{
  "n_layer": 9,
  "d_model": 192,
  "n_head": 6,
  "n_kv_head": 6,
  "head_dim": 32,
  "d_mlp": 576,
  "vocab_size": 4096,
  "activation": "tanh_gelu",
  "norm": "layernorm",
  "norm_place": "pre",
  "norm_eps": 1e-05,
  "positions": "learned",
  "qk_norm": true,
  "attn_scale": 0.379,
  "bias": "all",
  "tie_embeddings": true,
  "parallel_block": false,
  "init": "normal",
  "init_std_qkv": 0.025,
  "init_std_o": 0.00589,
  "init_std_up": 0.025,
  "init_std_down": 0.00589,
  "init_out_by_depth": true,
  "optimizer": "muon_variant",
  "lr": 0.0201,
  "lr_mult_qkv": 0.7,
  "beta1": 0.95,
  "lr_head": 0.00898,
  "grad_clip": 1.0,
  "warmup_steps": 20,
  "schedule": "wsd",
  "decay_fraction": 0.756,
  "decay_shape": "linear",
  "final_lr_fraction": 0.1,
  "batch_tokens": 65536,
  "seq_len": 128,
  "doc_mask": true,
  "z_loss": 0.0001,
  "train_tokens": 237000000,
  "steps": 3617,
  "dataset": "wikipedia_en"
}
MLP neurons of a small language model. Each row is named by its layer, matrix (up: input weights) and neuron, and shows model dimensions 16-143. Each number is 50 + 15 x the weight over its row's rms, rounded and kept within 0 to 99.
After each neuron's rows, "fires on" lists the tokens most often at its 100 highest values on Wikipedia text that the model never trained on.

L6.up337:44 47 51 47 62 39 53 62 71 43 81 60 44 39 62 53 61 50 54 45 31 34 61 71 78 71 58 92 68 43 27 47 59 41 47 46 34 31 42 37 54 38 46 49 86 78 54 20 51 49 58 56 55 67 56 50 50 50 38 58 78 86 57 48 32 40 33 22 62 36 38 46 48 62 44 58 53 47 57 47 00 40 57 73 41 55 30 58 32 61 92 43 63 49 53 44 42 37 52 42 39 35 43 65 58 21 66 49 55 56 53 50 29 66 38 26 69 43 48 44 67 56 67 27 52 68 28 79
fires on: ",", " ", ".", "196"

L5.up133:41 51 44 44 43 39 39 59 33 53 44 69 43 82 64 45 46 64 76 46 36 40 56 61 56 54 45 38 44 36 70 75 54 53 57 67 42 44 39 52 43 43 41 67 70 84 66 34 18 27 59 34 54 80 44 59 50 55 25 51 65 49 41 63 32 53 38 83 50 76 41 48 48 37 50 53 56 41 50 45 42 70 50 38 77 22 27 65 77 69 70 81 56 47 39 59 37 63 55 21 59 55 45 62 73 34 60 51 55 48 59 64 60 44 61 24 29 50 60 26 67 45 54 51 63 38 57 39
fires on: "P", " the", ",", "p", "ap", "ar"

L6.up392:41 64 41 54 34 38 30 74 49 58 41 55 47 40 60 61 58 46 44 62 32 59 37 68 42 72 47 51 41 49 69 36 55 58 47 54 52 61 46 52 40 35 41 69 42 39 57 68 62 42 50 39 69 68 52 25 55 53 45 34 51 48 29 43 47 62 48 65 31 87 32 27 52 28 86 44 15 52 40 41 31 29 49 56 24 55 55 56 24 51 67 69 30 40 73 68 60 95 34 25 52 15 91 57 47 54 36 55 39 41 33 67 68 79 48 49 47 47 62 60 64 53 64 33 65 24 55 16
fires on: "B", "-b", "F", " in", " over", "W"

L5.up15:46 58 48 22 37 44 52 41 34 57 62 60 33 59 50 43 50 47 67 73 43 69 42 58 39 42 66 76 43 77 44 46 41 36 35 67 34 51 36 53 77 62 51 28 48 60 50 58 89 55 66 59 34 57 55 29 45 52 32 49 48 45 56 56 29 84 58 58 48 29 59 36 69 79 70 65 66 35 66 62 42 50 50 64 60 31 53 29 39 73 56 44 95 32 64 22 56 67 54 57 39 22 41 70 47 38 46 51 59 50 21 40 13 70 87 43 41 35 51 51 38 12 65 36 85 43 57 46
fires on: "re", "le", " than", "part"

L5.up279:39 40 72 52 67 87 56 31 50 22 54 70 61 58 32 64 44 69 47 41 70 25 63 52 44 40 65 35 58 30 61 63 46 50 30 57 51 32 49 25 37 50 74 48 26 72 34 38 53 61 52 32 49 38 70 63 60 51 39 48 42 59 58 64 44 31 72 45 34 61 52 29 42 72 37 36 77 34 31 28 71 50 61 51 57 45 61 63 53 71 63 24 74 50 71 42 32 51 56 46 54 40 34 76 41 42 41 31 32 64 56 62 48 59 63 55 55 37 34 71 38 60 71 78 56 49 40 33
fires on: " D", "z", "ers", "man", "er", "g"

L6.up240:72 52 37 57 63 67 51 42 71 69 39 77 70 38 58 42 68 55 88 54 54 59 58 46 36 43 53 42 49 58 50 37 29 58 41 40 49 62 46 75 30 37 40 38 34 81 34 64 45 46 93 58 53 35 63 53 54 42 54 44 40 53 51 50 36 53 57 33 33 51 34 65 52 39 62 20 48 53 72 14 52 55 46 70 00 59 21 44 42 51 59 51 64 51 58 52 59 54 56 64 40 46 37 35 38 34 69 47 49 65 68 57 46 63 43 67 53 46 67 29 73 21 56 54 83 24 44 52
fires on: " ", "\n", " of", "G", "-"

L6.up37:35 40 57 67 35 40 28 65 57 44 55 67 48 44 61 59 25 34 65 45 46 70 81 31 36 77 59 36 55 38 53 48 53 48 42 63 38 55 38 61 54 58 47 50 45 57 56 28 69 54 61 15 44 62 44 20 81 67 55 66 57 79 40 55 49 39 50 37 54 32 59 52 55 42 39 81 43 42 58 44 25 63 63 46 44 49 51 28 22 73 50 59 68 41 50 19 53 76 46 50 49 60 44 29 36 37 57 08 72 58 47 73 28 40 72 50 51 92 38 20 58 42 59 42 45 58 59 59
fires on: " H", " R", " L", " M", "att", "an"

L6.up506:49 35 44 34 58 58 60 63 35 72 47 46 54 79 85 35 18 34 48 68 47 84 40 33 78 65 55 34 42 33 48 28 47 76 46 57 53 48 30 36 28 36 45 34 44 37 43 35 53 55 32 44 52 63 44 32 54 40 31 60 53 17 34 60 63 48 46 50 55 60 43 22 38 50 60 18 25 65 42 48 31 44 55 52 62 73 56 54 28 51 54 52 66 57 37 54 36 65 40 55 83 56 54 49 42 48 90 38 46 51 81 24 36 62 55 54 38 54 53 85 61 38 65 54 36 40 39 59
fires on: "M", " re", "re", " rem"

L6.up567:43 52 44 45 28 58 62 14 53 33 71 13 56 56 58 68 58 45 30 45 72 60 66 41 43 46 47 52 28 59 72 44 36 66 64 70 44 60 58 46 59 31 53 56 71 49 53 56 51 34 23 26 37 45 81 70 54 33 40 28 36 56 65 42 45 56 50 59 51 31 40 44 65 47 74 54 50 00 66 58 63 58 59 63 43 79 56 28 33 60 57 33 64 32 73 59 42 71 70 49 60 37 55 63 16 53 73 47 45 39 48 49 63 51 34 48 23 29 29 45 44 47 53 35 20 45 52 75
fires on: " h", " fl", " st", " Dr", " th", " w"

L5.up349:44 26 56 18 36 42 48 54 38 72 70 44 40 41 46 72 56 49 52 55 65 48 62 57 77 15 44 58 41 56 20 44 53 52 62 42 53 76 67 32 77 52 73 47 31 34 63 64 25 36 49 35 43 40 76 42 68 70 58 52 41 39 45 45 37 39 26 59 37 71 52 46 72 36 50 50 52 38 21 36 47 33 73 40 67 57 37 34 92 48 54 63 73 50 48 56 60 58 45 35 29 50 47 61 54 65 57 57 49 53 17 23 55 51 58 80 51 69 51 57 36 51 73 72 77 39 41 23
fires on: " m", " this", "ol", " med", " an", " This"

L5.up30:34 56 58 81 49 67 37 58 61 54 35 45 28 31 28 24 41 64 68 33 32 50 33 46 37 62 66 51 99 47 45 29 51 55 71 48 25 42 51 44 23 16 42 43 36 48 71 42 39 45 48 56 70 51 77 54 57 41 52 72 79 39 69 63 23 65 46 41 43 53 54 52 40 61 56 55 56 54 21 23 39 35 35 34 19 67 72 50 51 74 46 33 50 53 81 47 65 45 68 92 60 38 78 22 55 41 59 54 45 52 68 65 63 82 41 53 28 48 46 74 43 59 63 64 63 50 58 62
fires on: " "

L5.up261:26 48 26 29 31 57 52 42 43 59 58 41 50 33 73 53 31 66 61 61 33 60 56 36 52 15 30 52 51 62 46 47 30 43 41 31 29 26 72 68 54 72 53 65 61 37 38 29 77 59 46 65 43 33 54 33 52 43 47 68 42 39 31 55 63 52 30 58 37 46 63 36 50 45 54 39 48 58 39 25 45 68 28 85 34 38 64 52 57 53 55 57 95 79 68 56 51 26 51 28 46 67 09 63 58 52 77 56 31 60 60 69 58 59 80 28 52 53 31 46 59 41 63 57 42 63 67 40
fires on: " t", " g", "re", " re", "le", " cont"

L5.up293:76 37 46 44 57 49 29 54 52 45 80 67 63 33 47 72 39 36 45 60 50 46 67 67 43 48 34 55 54 51 51 54 60 60 48 62 51 54 65 38 54 36 47 74 56 36 59 44 45 43 41 53 54 33 47 64 72 66 57 52 68 50 69 21 48 07 44 67 64 53 25 52 61 45 51 66 24 47 61 58 34 81 59 32 45 34 60 64 47 38 62 54 39 37 52 59 43 73 54 23 49 60 60 70 29 66 47 60 66 25 50 50 37 83 84 65 49 71 52 38 48 55 50 00 50 33 73 43
fires on: " l", " d", " Cl", " ", "n"

L6.up452:23 68 61 27 64 16 42 37 40 68 52 48 41 27 59 49 46 53 69 50 64 47 22 79 54 38 53 41 68 58 26 51 61 86 56 19 53 63 33 66 46 72 25 60 35 15 51 45 41 65 55 56 60 76 62 43 60 68 35 69 51 52 78 62 61 39 38 29 67 43 49 29 38 51 56 39 76 31 64 48 68 46 41 45 46 49 36 62 50 86 44 64 27 50 37 46 71 60 38 52 46 38 55 61 61 61 36 40 54 69 38 52 59 50 68 40 48 87 29 74 75 45 77 20 44 61 45 53
fires on: " a", " b", " only", " c", " also", "ob"

L5.up392:35 63 43 32 37 42 57 67 76 59 56 49 83 68 38 39 40 55 49 48 59 68 68 40 52 26 45 42 35 59 60 75 43 42 35 42 59 51 62 51 54 37 74 70 41 24 41 35 75 43 50 19 61 50 83 08 73 60 56 73 73 41 24 72 63 27 61 74 44 44 49 24 55 53 50 59 42 71 55 24 39 77 37 54 56 46 58 23 66 65 59 58 38 59 79 57 47 49 64 52 44 40 54 40 33 55 61 67 79 66 49 32 74 39 40 40 36 69 54 78 34 32 53 41 56 33 59 57
fires on: " m", "M", " |\n", " r"

L5.up488:65 73 56 58 52 32 50 51 45 41 53 67 39 41 62 78 46 69 29 37 45 58 53 48 66 61 43 53 56 54 61 78 68 63 41 34 68 37 45 45 25 47 49 52 70 63 60 08 55 32 38 36 62 60 63 52 59 57 43 46 42 33 42 22 79 61 29 75 20 48 41 59 53 48 31 69 73 15 53 44 62 37 39 32 44 52 50 24 35 60 51 54 53 74 58 57 55 58 61 41 31 34 42 63 19 67 52 49 29 23 21 79 57 61 54 48 43 53 39 74 57 36 47 36 54 90 50 45
fires on: " H", " G", " D", " F", " B", " P"

L5.up299:50 39 40 51 44 77 42 34 53 33 36 27 56 44 55 42 46 38 42 56 45 33 66 27 23 47 84 55 35 54 53 48 55 54 43 44 48 57 38 36 50 74 56 62 32 57 41 57 61 47 30 18 62 49 58 50 62 34 54 58 43 76 53 34 40 41 54 18 58 43 58 48 61 55 50 58 49 33 54 39 66 64 39 81 51 54 33 59 48 26 66 64 43 28 88 51 34 33 57 63 45 42 46 71 34 47 50 70 41 82 48 53 30 45 38 61 59 25 48 93 49 42 55 55 69 55 33 45
fires on: "é", "as", "et", "s", "os", "el"

L5.up130:75 49 51 02 55 41 25 43 49 26 74 43 48 52 66 72 56 46 47 49 54 58 50 48 62 34 25 50 35 23 84 44 20 35 43 78 43 61 50 66 70 50 25 54 50 53 71 44 37 65 33 55 55 56 68 26 45 55 56 59 62 59 46 61 63 63 78 42 38 68 57 75 48 70 58 61 58 78 33 55 53 81 49 48 56 71 26 18 40 60 42 37 42 39 52 47 50 39 41 84 30 49 33 69 37 55 56 35 57 69 48 45 38 44 41 50 38 62 43 62 47 45 59 56 34 50 34 29
fires on: " un", " h", " r", " \"", " |\n"

L6.up306:64 32 59 33 89 49 38 37 31 49 49 56 19 53 34 53 38 39 64 64 55 57 37 68 26 43 63 28 49 51 33 54 59 45 34 61 52 45 36 62 30 49 59 41 36 45 62 69 40 65 64 43 51 37 65 48 47 20 31 49 68 53 46 73 26 40 44 70 76 74 56 28 48 63 43 62 39 61 61 25 54 25 40 71 72 56 60 46 36 67 57 68 51 57 49 70 60 61 48 63 63 47 36 61 48 41 60 52 25 53 42 57 52 42 51 17 43 61 58 61 55 50 53 55 74 36 56 50
fires on: " |\n", "is", "ad", " rem", "on", "re"

L5.up98:33 50 45 33 24 59 89 64 33 49 47 48 52 54 51 76 58 55 64 46 27 22 63 60 53 45 37 44 66 33 64 17 74 62 25 72 46 24 53 50 39 60 60 57 56 65 69 31 55 57 56 38 50 57 52 48 60 64 29 53 42 42 37 64 52 79 48 65 37 55 72 69 49 31 35 63 57 61 56 26 77 43 64 83 40 22 58 75 60 51 57 36 55 43 70 68 44 52 48 55 47 53 54 68 43 70 56 73 40 57 49 64 43 51 53 58 19 35 21 34 67 46 45 43 30 51 50 21
fires on: " w", " h", " f", " g", " W", "f"

L6.up303:30 60 39 36 63 24 38 55 56 45 38 36 79 29 56 75 61 54 53 37 52 67 69 17 58 39 68 38 53 36 48 51 39 49 50 49 07 52 54 62 37 39 41 50 57 59 58 28 45 35 51 66 34 48 61 70 66 43 40 54 50 65 42 56 24 26 52 57 38 39 51 43 67 54 60 61 62 57 26 44 76 71 59 59 42 46 58 67 60 80 47 54 38 81 43 47 41 37 39 50 67 33 52 41 50 41 64 60 62 71 38 31 30 46 63 53 27 50 65 39 61 31 80 42 59 45 54 69
fires on: ",", " of", "ad", "ag", " War", "h"

L6.up316:63 78 52 66 42 57 64 60 55 59 37 42 58 53 52 55 20 43 43 46 59 62 57 38 64 21 55 60 53 38 31 44 47 45 64 39 55 47 79 43 35 54 85 72 58 34 40 72 40 59 75 43 79 53 70 48 57 49 58 58 50 60 61 32 50 65 59 44 60 66 59 58 41 51 51 56 64 21 50 51 57 53 61 49 27 44 59 50 63 57 41 23 73 40 49 86 33 52 56 55 66 35 45 78 73 49 46 47 64 38 62 10 46 34 54 67 20 44 71 37 39 46 43 22 47 32 45 51
fires on: " w", "-", " Ex", " s", " m"

L5.up468:65 55 50 55 62 46 66 32 58 47 71 25 59 44 37 52 53 54 60 58 52 78 35 50 50 85 37 51 55 40 44 60 87 52 70 20 55 46 44 39 39 70 30 50 54 32 17 60 27 40 56 71 73 45 52 67 50 63 46 24 70 56 39 48 50 45 34 52 56 33 82 49 54 43 33 47 39 37 49 24 45 49 49 29 41 66 56 74 42 65 35 58 34 59 42 35 46 63 41 65 57 87 53 80 34 58 50 57 74 38 69 52 27 33 76 18 29 49 25 48 19 72 42 47 69 69 60 56
fires on: " a", " b", " one", "er", ":", "ist"

L5.up415:49 51 50 52 31 43 34 45 54 52 59 62 30 76 67 68 65 71 64 35 52 32 31 71 70 38 30 40 71 61 23 58 58 65 45 37 49 56 51 54 65 46 46 48 26 60 46 56 06 67 61 27 59 50 67 33 63 49 33 46 43 44 33 44 29 43 50 81 58 49 42 61 50 69 39 50 56 44 31 25 21 34 55 58 38 74 72 55 36 36 77 51 41 35 46 57 64 57 36 78 41 46 49 40 24 49 78 57 80 41 46 46 45 54 53 82 48 57 39 61 39 53 35 17 50 55 61 62
fires on: ".\n\n", ".", "|"

L6.up13:49 45 50 51 29 47 42 92 53 52 45 69 35 51 44 38 80 53 81 40 64 54 58 63 48 42 14 48 45 54 22 62 57 39 35 48 43 32 32 67 64 67 73 55 65 41 56 60 43 53 57 25 34 56 48 58 33 62 50 47 65 67 53 61 47 47 54 23 40 58 51 71 49 30 47 55 47 52 60 44 47 55 47 69 22 25 53 42 26 56 40 30 56 52 60 49 50 64 71 51 60 35 24 44 62 66 73 47 39 42 62 45 40 31 61 99 40 74 59 59 62 53 54 25 77 55 38 42
fires on: " |", ".\n\n", "===", " of", " between"

L5.up212:47 51 35 76 42 31 32 38 91 61 43 29 62 59 58 54 47 77 38 47 42 55 55 53 59 57 81 41 46 51 51 41 55 44 50 63 67 27 40 41 54 26 45 40 43 28 61 30 56 39 43 21 34 50 59 22 55 31 50 48 22 30 51 74 74 62 61 61 45 54 40 43 51 64 39 42 57 50 37 34 41 78 26 56 41 36 38 53 40 55 32 23 42 72 69 22 40 59 36 63 37 66 46 56 67 63 54 37 73 57 64 37 37 52 55 68 47 50 30 25 51 67 89 52 57 55 57 25
fires on: "os", " \"", " along", "ro", "ag", "u"

L5.up519:52 35 45 56 42 23 57 46 54 23 38 61 39 06 41 50 47 68 79 62 42 57 41 27 75 47 54 47 56 43 64 46 47 54 46 51 49 45 84 80 60 44 55 64 59 30 37 63 14 44 69 27 38 42 54 46 49 76 64 38 33 50 49 39 66 62 56 53 31 31 26 40 31 50 32 71 59 36 55 65 52 29 44 62 47 66 40 83 60 56 57 61 50 61 26 62 72 51 69 52 35 65 40 72 28 42 52 55 86 50 35 76 62 54 87 36 41 25 76 51 25 69 34 63 73 58 47 60
fires on: "1", "d", "or", "p"

L6.up134:42 72 61 38 56 50 28 56 61 49 45 58 40 65 63 65 69 53 48 25 54 55 56 52 58 46 57 50 58 45 43 70 59 70 63 29 32 41 59 44 69 58 43 59 39 76 33 43 51 34 66 42 58 44 66 50 51 30 25 40 46 74 41 64 23 25 52 52 58 47 41 49 57 47 49 38 49 54 53 49 51 51 41 75 13 65 61 66 40 34 86 54 63 48 43 46 56 73 57 51 40 53 17 33 35 37 54 37 65 42 65 62 22 32 62 99 47 68 51 42 55 48 20 25 62 46 23 48
fires on: ".\n\n", "."

L6.up253:53 50 33 68 73 55 30 81 51 17 43 61 51 53 54 73 37 44 71 33 56 45 48 29 49 50 36 49 36 59 60 25 93 55 66 61 78 42 43 67 59 49 28 57 41 52 46 39 55 51 73 55 54 50 55 46 63 70 51 38 54 62 63 39 42 31 38 55 66 49 53 21 60 35 52 58 45 56 63 58 42 42 61 15 21 34 68 37 35 48 75 22 35 49 35 45 35 41 71 93 48 51 19 55 61 69 58 51 18 41 40 52 50 55 43 25 47 37 39 55 61 34 39 44 52 62 35 58
fires on: " R", " G", " B", " D", " M", " A"

L5.up323:28 60 43 65 57 45 35 36 38 24 53 82 43 57 74 62 60 48 62 38 15 28 60 41 55 51 83 30 57 36 40 77 44 71 60 61 60 46 48 58 46 57 50 50 45 71 39 56 63 00 36 71 69 44 27 17 52 70 63 60 58 51 26 54 56 36 56 34 70 48 34 35 49 52 31 62 72 56 29 58 68 39 63 70 45 60 49 26 32 43 40 48 26 47 58 51 48 47 66 45 34 79 38 32 54 23 49 16 47 41 35 39 42 64 59 47 57 69 72 77 23 39 52 48 55 71 59 31
fires on: " H", "an", "a", "er"

L5.up545:59 47 78 63 60 40 42 48 71 44 39 37 31 43 59 21 58 52 28 55 69 60 56 38 30 63 31 59 52 62 54 32 74 54 45 44 66 33 37 38 58 85 69 56 47 52 54 27 43 82 42 60 68 85 57 55 23 63 27 54 45 42 43 58 49 28 51 36 46 41 64 61 62 17 72 69 24 52 54 46 32 60 50 19 48 44 68 58 80 76 31 32 44 19 76 71 50 38 83 66 65 58 56 43 40 58 66 65 60 46 74 58 62 60 33 72 68 51 39 49 38 24 44 42 36 43 57 51
fires on: " and", " or", " rel", "."

L6.up416:77 28 62 53 15 56 20 56 64 28 31 75 61 66 61 47 35 48 55 52 69 61 51 44 37 39 43 54 74 51 56 50 67 50 91 51 58 81 59 56 56 42 61 36 57 57 44 79 46 33 84 53 57 46 61 46 47 69 22 60 39 64 49 66 52 46 31 61 67 82 49 51 40 47 30 28 55 47 54 47 17 72 40 37 60 61 39 29 38 51 47 17 33 54 59 65 60 54 65 51 67 59 50 32 55 41 46 47 56 34 46 34 70 51 52 61 55 72 66 48 67 08 43 22 26 84 72 28
fires on: " b", "-b", " n", " p", " bo"

L6.up304:57 84 51 55 40 63 48 62 69 23 51 68 44 51 53 38 54 32 53 34 52 37 57 69 45 61 57 45 57 23 54 59 62 39 27 01 47 55 60 63 51 46 57 48 34 45 88 38 26 29 73 03 39 53 76 49 51 70 37 39 65 28 40 67 56 58 67 61 56 58 24 55 47 57 43 38 59 30 70 45 45 61 46 54 45 80 64 68 34 62 89 40 54 53 60 38 48 84 45 51 42 44 45 53 18 47 68 26 48 39 47 56 43 61 37 73 44 61 77 67 31 41 52 64 61 28 61 42
fires on: ".\n\n", ").\n\n", " |\n\n"

L6.up184:54 46 60 30 50 47 54 29 46 74 74 75 55 63 71 45 70 48 59 34 46 65 62 64 21 59 80 69 65 45 66 36 52 52 77 45 48 40 22 63 25 57 35 67 65 28 36 63 52 54 30 55 62 37 61 32 66 60 53 40 44 65 58 26 37 96 52 42 40 25 49 52 50 53 39 34 38 59 62 66 55 58 44 39 51 37 65 24 44 74 79 56 55 50 61 67 62 68 79 22 38 24 48 46 23 51 77 43 68 55 42 51 59 75 43 50 62 47 43 21 42 48 41 41 62 55 38 51
fires on: " W", "w", " B", "B", " F", "W"

L6.up257:52 54 57 41 64 63 66 52 68 58 38 56 69 39 62 67 27 39 76 57 80 56 52 52 64 48 55 51 35 72 42 38 32 68 52 53 39 38 37 33 70 79 66 33 37 50 70 77 48 75 44 62 65 60 59 60 43 56 26 35 64 68 53 56 58 30 40 57 30 28 47 51 57 20 35 37 67 61 25 27 31 61 40 78 40 36 35 50 70 26 36 49 43 58 63 42 48 48 41 60 33 52 37 14 63 54 57 50 81 52 24 35 56 44 47 71 44 43 28 34 69 44 47 57 58 53 18 46
fires on: "ol", "il", " inc", " cor", "al", " sc"

L6.up163:65 45 48 39 54 79 54 33 58 38 69 35 25 41 49 50 66 53 43 47 56 44 45 71 44 61 48 79 37 59 38 45 64 43 40 41 65 52 30 44 54 55 33 33 46 66 65 27 63 41 28 64 34 58 55 36 49 64 13 54 43 62 74 39 48 41 35 51 69 53 28 49 52 38 42 53 64 29 63 65 55 56 62 48 51 39 76 64 23 54 67 43 60 47 59 65 22 73 49 42 21 46 68 25 56 72 57 75 63 79 48 61 56 54 45 66 51 67 65 33 50 61 50 50 36 60 49 63
fires on: "202", " and", "201", ".", "/"

L6.up218:51 55 30 55 45 44 72 61 69 43 55 35 45 35 40 65 45 37 49 74 54 32 50 41 66 27 69 40 06 31 82 45 53 50 86 30 43 46 51 52 43 63 42 43 89 11 57 41 32 53 31 43 64 57 57 42 64 64 41 30 35 49 43 56 31 36 49 52 59 50 32 45 33 52 39 54 45 51 70 56 40 68 44 62 66 60 59 55 28 41 63 60 77 55 35 76 68 68 59 68 44 18 51 64 99 55 52 65 58 37 90 43 51 54 64 77 39 34 23 27 52 36 52 55 42 39 62 47
fires on: " an", " p", " w", " de", " s", " the"

L6.up271:50 67 47 66 66 21 49 44 52 36 38 39 51 44 48 29 36 38 47 20 30 63 44 60 66 73 34 48 38 48 52 51 59 18 51 47 79 44 50 43 51 37 58 78 32 53 57 47 79 64 49 25 34 40 39 53 45 40 54 47 27 58 57 72 14 46 45 34 36 68 41 37 58 66 27 64 76 54 57 67 51 57 32 67 37 51 54 59 53 47 55 53 35 58 31 38 61 66 40 61 47 35 09 49 57 46 51 48 53 50 72 52 69 49 65 63 45 48 72 34 53 31 60 54 69 38 31 62
fires on: ",", ".\n\n", " information", " ("

L5.up470:30 51 36 34 45 49 41 65 60 72 68 40 35 30 35 44 50 51 36 39 29 45 57 56 54 54 38 38 47 54 44 25 59 37 73 67 54 26 58 67 36 63 33 34 38 37 79 56 38 25 56 56 62 66 54 51 51 64 29 53 50 57 70 45 72 60 71 66 59 18 64 27 36 16 58 54 61 45 33 48 34 69 48 59 67 38 69 24 64 50 75 47 67 45 67 41 74 34 66 57 39 37 19 52 60 73 69 85 67 43 68 83 34 40 28 45 31 56 50 14 26 47 60 25 53 77 50 52
fires on: " cont", " g", "g", " G", "G", " com"

L6.up259:56 35 68 54 55 46 57 52 44 74 42 56 61 65 42 28 45 62 59 64 49 53 43 57 50 36 49 55 41 40 41 58 81 45 60 60 75 41 50 61 39 69 49 33 23 48 51 54 64 46 50 48 40 38 57 24 25 35 78 38 46 68 35 51 33 51 62 76 55 46 78 23 27 45 25 23 38 62 78 35 35 78 40 13 51 31 44 53 64 66 42 62 53 45 34 47 72 64 64 43 53 26 56 40 52 67 30 66 25 20 88 63 38 45 71 32 57 62 65 52 48 50 57 56 67 43 39 54
fires on: "op", "rop", "P", "ap"

L5.up207:62 41 46 50 52 19 56 55 47 41 52 75 55 46 43 62 53 81 62 58 59 51 28 71 56 64 45 52 41 44 43 49 47 75 41 54 49 41 49 34 82 53 63 56 32 61 47 40 22 77 57 50 45 65 63 30 57 56 32 46 49 62 68 24 49 44 42 52 39 46 53 26 69 54 44 51 40 86 58 60 50 53 62 66 35 09 68 55 42 55 29 47 61 26 51 69 55 33 47 56 48 38 48 87 60 57 41 43 55 51 45 50 69 63 38 49 45 76 43 23 90 42 66 28 46 58 69 41
fires on: " in", "-", " over", "0", " \"", " "

L5.up564:73 21 43 55 24 49 15 54 42 42 60 69 27 49 15 51 46 71 28 56 56 52 25 48 45 66 41 52 32 62 78 38 70 49 53 36 52 49 38 33 52 65 41 36 52 27 48 67 51 50 64 31 70 57 60 39 49 27 23 46 41 51 58 37 64 22 37 59 39 54 38 33 81 66 50 45 46 68 37 58 39 41 35 52 52 46 43 56 49 62 51 59 59 54 71 64 34 33 50 38 36 41 54 60 89 51 44 19 55 53 54 64 65 34 53 72 54 48 67 57 62 47 58 37 48 53 66 19
fires on: " an", " en", "ro", "os", "ele"

L5.up456:53 59 52 50 50 44 29 49 44 43 38 63 36 59 51 52 59 26 62 26 56 48 62 64 43 61 33 55 55 52 36 77 64 87 35 23 33 27 45 48 99 46 48 44 23 66 47 44 51 56 71 50 61 38 70 55 65 45 23 28 37 53 50 36 31 44 43 52 55 48 35 43 49 38 60 34 52 37 55 36 45 34 55 48 10 69 72 58 34 26 75 70 54 48 46 54 53 74 52 76 42 66 20 47 33 61 63 50 62 61 36 59 44 48 52 93 46 64 28 60 47 51 44 30 49 39 59 46
fires on: ".\n\n"

L5.up386:67 42 23 59 33 42 56 66 39 37 47 36 33 50 49 48 45 75 62 22 56 59 25 88 44 73 63 56 43 55 72 53 37 62 62 49 47 43 69 64 81 51 39 54 67 33 39 23 61 47 41 21 52 65 53 42 71 58 51 55 51 62 68 37 31 60 59 41 49 36 58 37 60 48 53 60 58 34 69 26 50 57 37 35 34 31 46 57 37 33 48 46 49 76 59 49 10 81 51 49 86 58 63 67 71 43 23 56 38 70 67 32 82 78 70 53 37 62 36 55 78 70 42 19 44 47 40 48
fires on: " ", "9"

L5.up155:47 54 55 42 55 28 61 17 50 76 32 58 68 33 47 32 33 57 64 29 54 60 37 29 30 38 44 31 44 86 48 80 58 47 38 34 55 48 66 82 45 27 50 30 40 39 39 35 54 45 62 42 33 38 85 78 43 47 26 63 64 80 67 60 41 55 39 45 35 51 53 28 39 78 66 52 33 08 55 28 58 27 53 45 64 50 52 57 50 74 63 46 70 64 46 48 60 28 81 66 71 53 61 46 45 37 43 48 54 40 49 43 37 53 23 32 58 53 66 48 40 73 43 76 71 39 53 65
fires on: " ", " Part", " number", "ag", ".", " part"

L5.up148:48 30 69 63 34 45 42 45 48 51 26 55 44 39 57 50 33 71 51 38 72 67 43 53 38 34 54 64 71 61 67 40 36 58 62 35 90 47 68 53 46 56 37 54 50 20 36 58 04 68 43 70 44 35 57 68 49 62 38 66 54 32 58 51 55 57 40 92 69 38 37 50 18 52 65 30 54 38 39 66 56 45 47 50 56 91 38 53 73 38 47 71 57 26 61 76 39 74 40 46 58 57 41 74 32 42 38 58 43 43 43 47 63 78 51 46 84 46 56 46 60 54 46 26 56 32 48 07
fires on: " b", " c"

L6.up535:51 73 54 43 51 30 59 52 27 36 53 40 58 13 78 99 53 57 58 64 53 54 38 55 71 45 34 68 63 43 43 62 54 54 69 36 65 72 62 43 72 61 53 32 84 19 74 32 62 52 51 54 27 66 57 55 67 36 34 48 53 44 54 36 40 78 56 38 42 45 32 67 62 59 44 35 25 53 41 41 40 27 49 53 65 31 54 37 57 34 18 79 45 53 56 43 45 66 56 24 35 59 62 59 50 70 43 64 68 63 59 51 56 97 42 46 31 69 31 31 52 46 65 22 52 58 24 74
fires on: " ", " f", "al", " r", " b"